{"num_hidden_layers": 24, "hidden_size": 320, "num_attention_heads": 10, "num_key_value_heads": 5, "head_dim": 32, "intermediate_size": 832, "vocab_size": 8192, "hidden_act": "swiglu", "norm": "rmsnorm", "norm_place": "pre", "norm_eps": 1e-05, "positions": "rope", "rope_theta": 10000.0, "rope_fraction": 1.0, "qk_norm": true, "attn_scale": 0.177, "bias": "none", "tie_word_embeddings": true, "parallel_block": false, "extras": ["capped logits"], "init": "uniform", "init_std_qkv": 0.0321, "init_std_o": 0.0, "init_std_up": 0.0321, "init_std_down": 0.0, "optimizer": "muon_variant", "learning_rate": 0.0103, "lr_mult_o": 1.5, "beta1": 0.9, "lr_head": 0.0121, "max_grad_norm": 2.0, "warmup_steps": 0, "schedule": "wsd", "decay_fraction": 0.74, "decay_shape": "linear", "final_lr_fraction": 0.05, "batch_tokens": [32768, 65536, 131072], "max_seq_len": 2048, "doc_mask": true, "train_tokens": 560300000, "max_steps": 8687, "dataset": "wikipedia_en"}
MLP neurons of a small language model. Each row is named by its layer, matrix (down: output weights) and neuron, and shows model dimensions 16-271. Each number is 128 + 24 x the weight over its row's rms, rounded and kept within 0 to 255. Numbers have three digits each. A neuron's up and down rows have the sign that makes its largest values positive.
Before each neuron's rows, "raises" lists the tokens whose logits its output raises most directly, leaving later layers aside.

raises: "ory", "ions", "ion", "ives", "or"
L2.down417:096100098137145151098141121126127146179114174111138122141160149115094153139078085133093125122151135117130119134121136075106130101065073112097160143082069141102139093103146146118099122130103127147138175125142128145138151128137131085107123157175117094089168067106130101149089123123117152110133145131126111143103134090126141132176122152123152121116157101155131135129159153140126122111137120104075137135137161088124064133133161112104143165117130133144144105094131128119115108136126160110106133098133149099150092161136164136161138136129127126140154098127148134120172120095137126122141129136110128138154110107165119100122136152170073103078138137148107121059126129110083198119129111149140162141166132132157093114168132142109106092127164135118142127077115130145110135129085140

raises: "ate", "at", "aries", "ory", "ata"
L21.down791:161151125135099103121109149085126141121106151106084144097137141135122125120191114180136184105111102129165091140144128110114128115157074131131105151155110155120141135134154170149126147106159156201116140105115138112094128076108117143178108129147151192132119120067096117165117174127155136139110102156098135138080099154146189119117071110123121084120127133093146121132105106125184149120145135122121131141146133114095083125103115143131135124118154155149118163103133138151104134111124118130134154124145114138150105126120120137132151069125144139158174097127089180147141181096111128133117144161148081149152097104156127134137112155112167176090094164137147142078117138113097152139143157123132152149111125121135124126155099115107138128166121098134109149082157129147153163148159114

raises: " take", " bring", " represent", " drive", " finish"
L10.down74:137117144119152125167111098111147144084115162168173105161121174096158101127089120139129091115101171140136101194129104136156149136106099083144128142112172104083114096145124069161119148120162108108158153112129139104123152133115112153141092135103127111088153161163148097114124136127123130080147162113124106157110131087151143072155073120110109106137153131171163174128143111095170138140134141134120097121101130148151158098099155138128140145079144121149113092151108161144129169094150132094106114145118150088140107102146078117098132132122111068108107136133139122139128103139136131129137135118146152127116148109108143121105150117138118109099151141133103126133140135120203146124114121128111114148144134116125128123140121122172117093123095120126133140127179160163154122133147109

raises: "ors", "ancy", "or", "ure", " parents"
L19.down161:130111145161083115128116085144109099118098120143143123127172143122143100127137130139095115102156157154153141118144128107102111122136156154123133111125122116128121140142183130145149104179109142128133165110137168135101111111133133132097152141112106130117083148124112141103097147126099155167098177124122149115121159120098152104155097114078121152137103155127138121091115091146139141111074129127128118116144118169149140151119155172124126117115117131131161112143174090153138111164147148116141135128139123059168152131099161165125130156144113147190142138131106128145090104139115151104146122129101127129108160101104178144109145095118133125095154179191156161090147118110090163177172093111134142120109140109079092104150130142138115126146103124102131134128105145139129115096151111

raises: " down", " away", " back", " Back", " northwest"
L21.down428:083142189182116106120118101140124137123165136131126140109100102086121108132121103121156140113073133189124141131138122150146194156104107104139157123166111129120124107107142148139128135117105111096117116118152117146140141112124141138087129127102145137115163083125118150121150087145112109161134095121127123107145139136122166120154109109126125153094097144120148160168116120113134124113145168142138106150118136153140124127090134131172090158089138178119125140143124114162115157118116117093099098120143131160122154098077166070112094157132104097156168117128141127131146110115128170147122151175111167142158146149104124118107123096185090127170073184161122122131153108112128180139051095101096120140149127137121143093115167144122110136145117112114120077104148140131107159132168135

raises: "iya", "ija", "ii", "ja", "jan"
L21.down396:136141106123170133162156134121144149150126095162151137115118129106136129138176127124101142101118146106104117132141116117196142119129097103097125122106194158139137180102111144099125168119101140146098142137146139149131137115176102149169117135131163149158198096093147157166152102149126141125139169101153118150146129157138107127170104091148137130155087141112084116096132108106093129121106070142114152158142115125117145150100128161059083099119116112171103124149159123099182138067140162147135127155147125100114134095122117145160143116095110111128117141147147129147077112128176118155121076088148171099144141151144150147148154114193127096121110135154124126127138114070119156140152131127139150126108113126121116139164093135142146148121125127131160125139139089146139138145112146

raises: " over", " more", " about", " around", " nearly"
L21.down271:188151145134123151119129139131164138144132134115118145099149122136099137119235126134130143124177104151114130159117098123142167104131101100098108131137151120102146105149118136118149134117137124154115139165100152170101120115102073168129104122134133129132104121121093065153140143147138098127155115101132100112131103147155137115119092129145121118146104122141176084165128100122088111159101126111097133125150127146104098128119145122122164102157122113135080148151140135129088185146110143140112098121114144138117100125136126146160115145144089085096113087092137116089103131152098096142062124119102115127142125136159110127129102095099135119090137114156110137102150143098150125143136130086086160112137095137117126105141163126084116057105123154100111129126141158116116124132138139

raises: "ors", "si", "rs", "ists", "ct"
L2.down139:127145118111164125147146177101142100120120171107090097124129144120102153158150092131126156111167120101152082127106109182128151160110175163126134138131120131143103120151146142121157141117103167108108106127121134124109139119118116104143142156139131107118137116097110106119083090111137150167144105101125142120105135087116130128095133107136118122134104117103136093163144171122106139091151163155139134132150098127090173099132120133136136080135115125104133087126120110130152109101135143148161120118198113142127126172072161148100130102177113098124072113085146134143152147089100133154094114104176133108107106150137163137140164121144120088133129072143137127111143109076127118077153126106179163138119114129113149161126099127138110146176115137111116133134099123135157159089138190

raises: " on", "On", " upon", " On", "class"
L19.down300:109122120187123119152145124159137167130069148138121134123151137152084125143111106130098177096185116157088122143124144143116124070145101117089117143122139123119116145088104142145106140102144122095128116088165179158135150107126129192105152163163150156128126112127144150115136155119106130106126176115131107140134130079152152166120163121141134118149133133111116152146129129101143106155146101125103116120164131136168120103176157158113143125145116102182135074119136126108117119069159122132117138137127107088143143146149135135145138145131154129117147119108130150103110159119104126184119141123092126123108151105097119156159140164153134168198124115130100159152074118107169129131133129112138083152086129171128095128151130065138138163123154160102157141104160162094139151114156138

raises: "pur", "pa", "kar", "war", " Singh"
L9.down755:120150051148115107123160141124109129092123157103110128140107153185134099105089138104104142092150131114119137100107074111129139106160174098088105127144152075117109156140149160113162082117091141133136132109142132134091120112136115155108151131129153127164128117071094122100124159104099123141120129103136151122129134105157157084165170130132156168116152124125144133082100103113106121106168104148123124110132153124122148146125123107158088118142162114133102141127114111116082118157153095101135130095165082166121156133085100109157122103123111106149119135138101118105105107132129125125136093139102120148091127142127105109124117116126123085164145081174131136164169129072107100112131104144180144112138146131121144118125153102143120139131120088151155097140157107149137148139112119

raises: " Europe", " Australia", " Italy", " Spain", " England"
L15.down453:195096119097124119121104054059161113142119104141129130136099095119160125116251135156123130127143137132137168120125127116088108135176140149122154120087115120151129123123127087111135140122111155135104122059127159109129138116111139172138123110107104131131150113091139094149156105088156156142120148122092155124166116133105121124107146142127158144089115116088130163086148159096116146158138161156105141106171181116154136142132130150119135118145125117096118141116118119128171146127130091149161093118131124110128094154128152090124129118121105133097100097115118102135128164130119123137151125148111153142156120136138166153121120156091117091115106120120121113140166096174119109114121110129110144078125122129115099094128117121098123130121104089092080088121155134112116139117122132

raises: " occasion", " March", " October", " August", " December"
L21.down725:129163086151109110110129140091109126140109149134086136144109121148119118126179139128142148152119132125128116151140147115151115101159098117125135159154103145164153206127122111148097107174113151116147097089152144115124150080112132107103109150165151111154108145136131124108104115165096080122122113158150109136065105128166120113176124110087161152141129130147120138124115106153133150092143168116142199130082108159130107124161126097130182120129119123099168080130105143134119104132123150088127097096135131130116098110161107163123071111159133141104134124164140115112092113141095118139138062080093132121130132136085078114140108138164131114151188134082105133115126146132145110176125117128136124140198147113135124107118085133128127163156084125133108122132129136103141135140155117

raises: " who", " which", " whom", " whose", "fic"
L11.down270:122100095113132126132122107158108100117118103151132132121146176108125154163152100134130154095143124120148149099133139153087142138094131111104150180129111142102088103142115121141123131135161156083145119092136096092155157123149137108145118145138119131135111127111143132133151144138124129131139152130141126101092127078138117128102128111041129119103163100098099115075118133128150145161148136117157160159107119149130077119146082136166134141122140136173139148100118103114210069115174101120097112117096163114177168145110089106097181094145120127103109124123117167115099134139111114101112121103134123191075147146142140109166139101123128114099130115143106116127158190136145115132145153101143157113125126144108101108147117172110120137084101150118146133112108147087090135124154113

raises: "th", "ient", "tha", "long", "gu"
L21.down698:099122086134166083123194114100115139116108147106145116116169117162128144156118147151067111146149166126118125128140147110141125152125091102102134076128157121119125114156161128128147112123113155104064101117150186147139129195088136076137118145156113165135155114104097111150157075137131139182126144098149122117101137165122127110092121132143131130113114122122160095128124123119129109157148143099127128122087103124145108106120126153150126127147073113136090157127110120111110118099098134117106112146140116096130070093109103167124139120105123149152146150142082112096101134135137115134122113118101119148146127118152148134132129125130113170139122107109150119131139119162125101135085099092129086162147113150062114150111125148087176123082150130115123174098156105118114137111081127

raises: "\"", "”", " pandemic", "According", "]"
L20.down774:134110123114113127119123120128146115116128158110134106127127134117117110119255125109165114170135157125099154149117181180126119110073117146103119158128087175133139096129123117134098165100105115076115120124046160124118104136155125103185163137159132142122144134089100107148107117143153155126129128142141146104152108163153166164082090109141129134117134157135104134083115146136159098110142101114146123124141124154129091079097122120148113168124128136131131101088081124136104120116125133158144131132125142116145110136098103122110109067130142104122116118102105113082140137102107116152080112142129080130171146164135119144155107168111128140142147093134102115113150103135139136113098083139119102142144126111096106138162096138127117116140158101092161087095120150089103082120159171

raises: " providing", " being", " having", " causing", " creating"
L9.down181:149138150123108158088084163113147162131147114105156121110177153156099137149214134133134134099155132127089153134104128157138134097154136141104120120138142155134090138131122140121129105134140125113128119112174107175110108157115120168155155148113153124137094150122166152124106125176126142122113134105135117155120101092124127142135149134082122114127116140063142166112164144115122142115134121133104157091094113201122172153166127136139127117100102142130092149159121096146106113092125139133104161127099134087120147153175122090160071134153150138130114149074115103134161111072079158133142123102132106116152183141123146144130123151105122082120102128139138136130113175118108114110176147155151164124144103094096154078157107190144133143103108102173180134084099135145111132096127129

raises: "ad", "out", "adi", "ap", "ads"
L20.down814:160157097084147182135097176120104119141095154104160136130147115137124147135174118151147107123127118117120083108149187107131144139147103116103160150140132124138111135140091154132112146109079118086108136148117154101143100173126110102137127099127147172100117131145123137153134119121128113117132162132153136106123112133151170165120110142134114132135132095079162122155170103095158136148158157130114164150128128119138147120099127148122085118122099128164138129104156074147153104126153147101155102129063139154143135164134136108092139106107101133149131174154152095129121133147147092185157151091069135141115171181122155108093124134131139143108135140166154084118126126163093158122110084147123141124126119128095128105161163118116111173127123161127108148113127131145175171107141118

raises: "ori", "ory", "itch", "oria", "or"
L3.down318:116111127123138143111162141128094155135098145137168131136161144088109136163150112110127128165175157125103128154151141095127112148100118135158130117151080094113157123137151169118131119132123110138096117097127172147131145151135142124137112093178131138137109167142170123143086163141145126124121150110122120095085105125116133116130136147138154130171126161085117136133176152114133163105146136120121090144148138116132081127107140157141147098147123096148062144165131112132058114137166126136149171105091150110154125123156107103147124123126117146129128162123126134131112093181120172103126113133150103165130151154171147097122128109106156089105132112143156145138115137182079158140158116161130121159128122117149103117145079124132134139128097176124110149150130186171101150078155084

raises: "hi", "its", "rat", "her", "art"
L19.down312:135105102129117140103114166132128167187163131154166117090150124131127185170093164082122116108117185116075133177103155175088133151144111137151125150122186132115134127139122141115126167119124107184118113139121125126162122136120174131115132178112109106134131096120162113140105123160144073142168115144114172164133135109192123114117149129097091102122139113115114100154118108153130077197167139138112123136152116129122127081152109136135175176143144092105148151138135183113131128104117148106128120101125137126165120141109091110157139139173111118150121128129118133086156124102136094122170148160133141181107150115119162152134139152139146115101150119128106092100156106101104115122110093098090164112110129135163107141127100134131101151157083102150135128152148122099109105117126139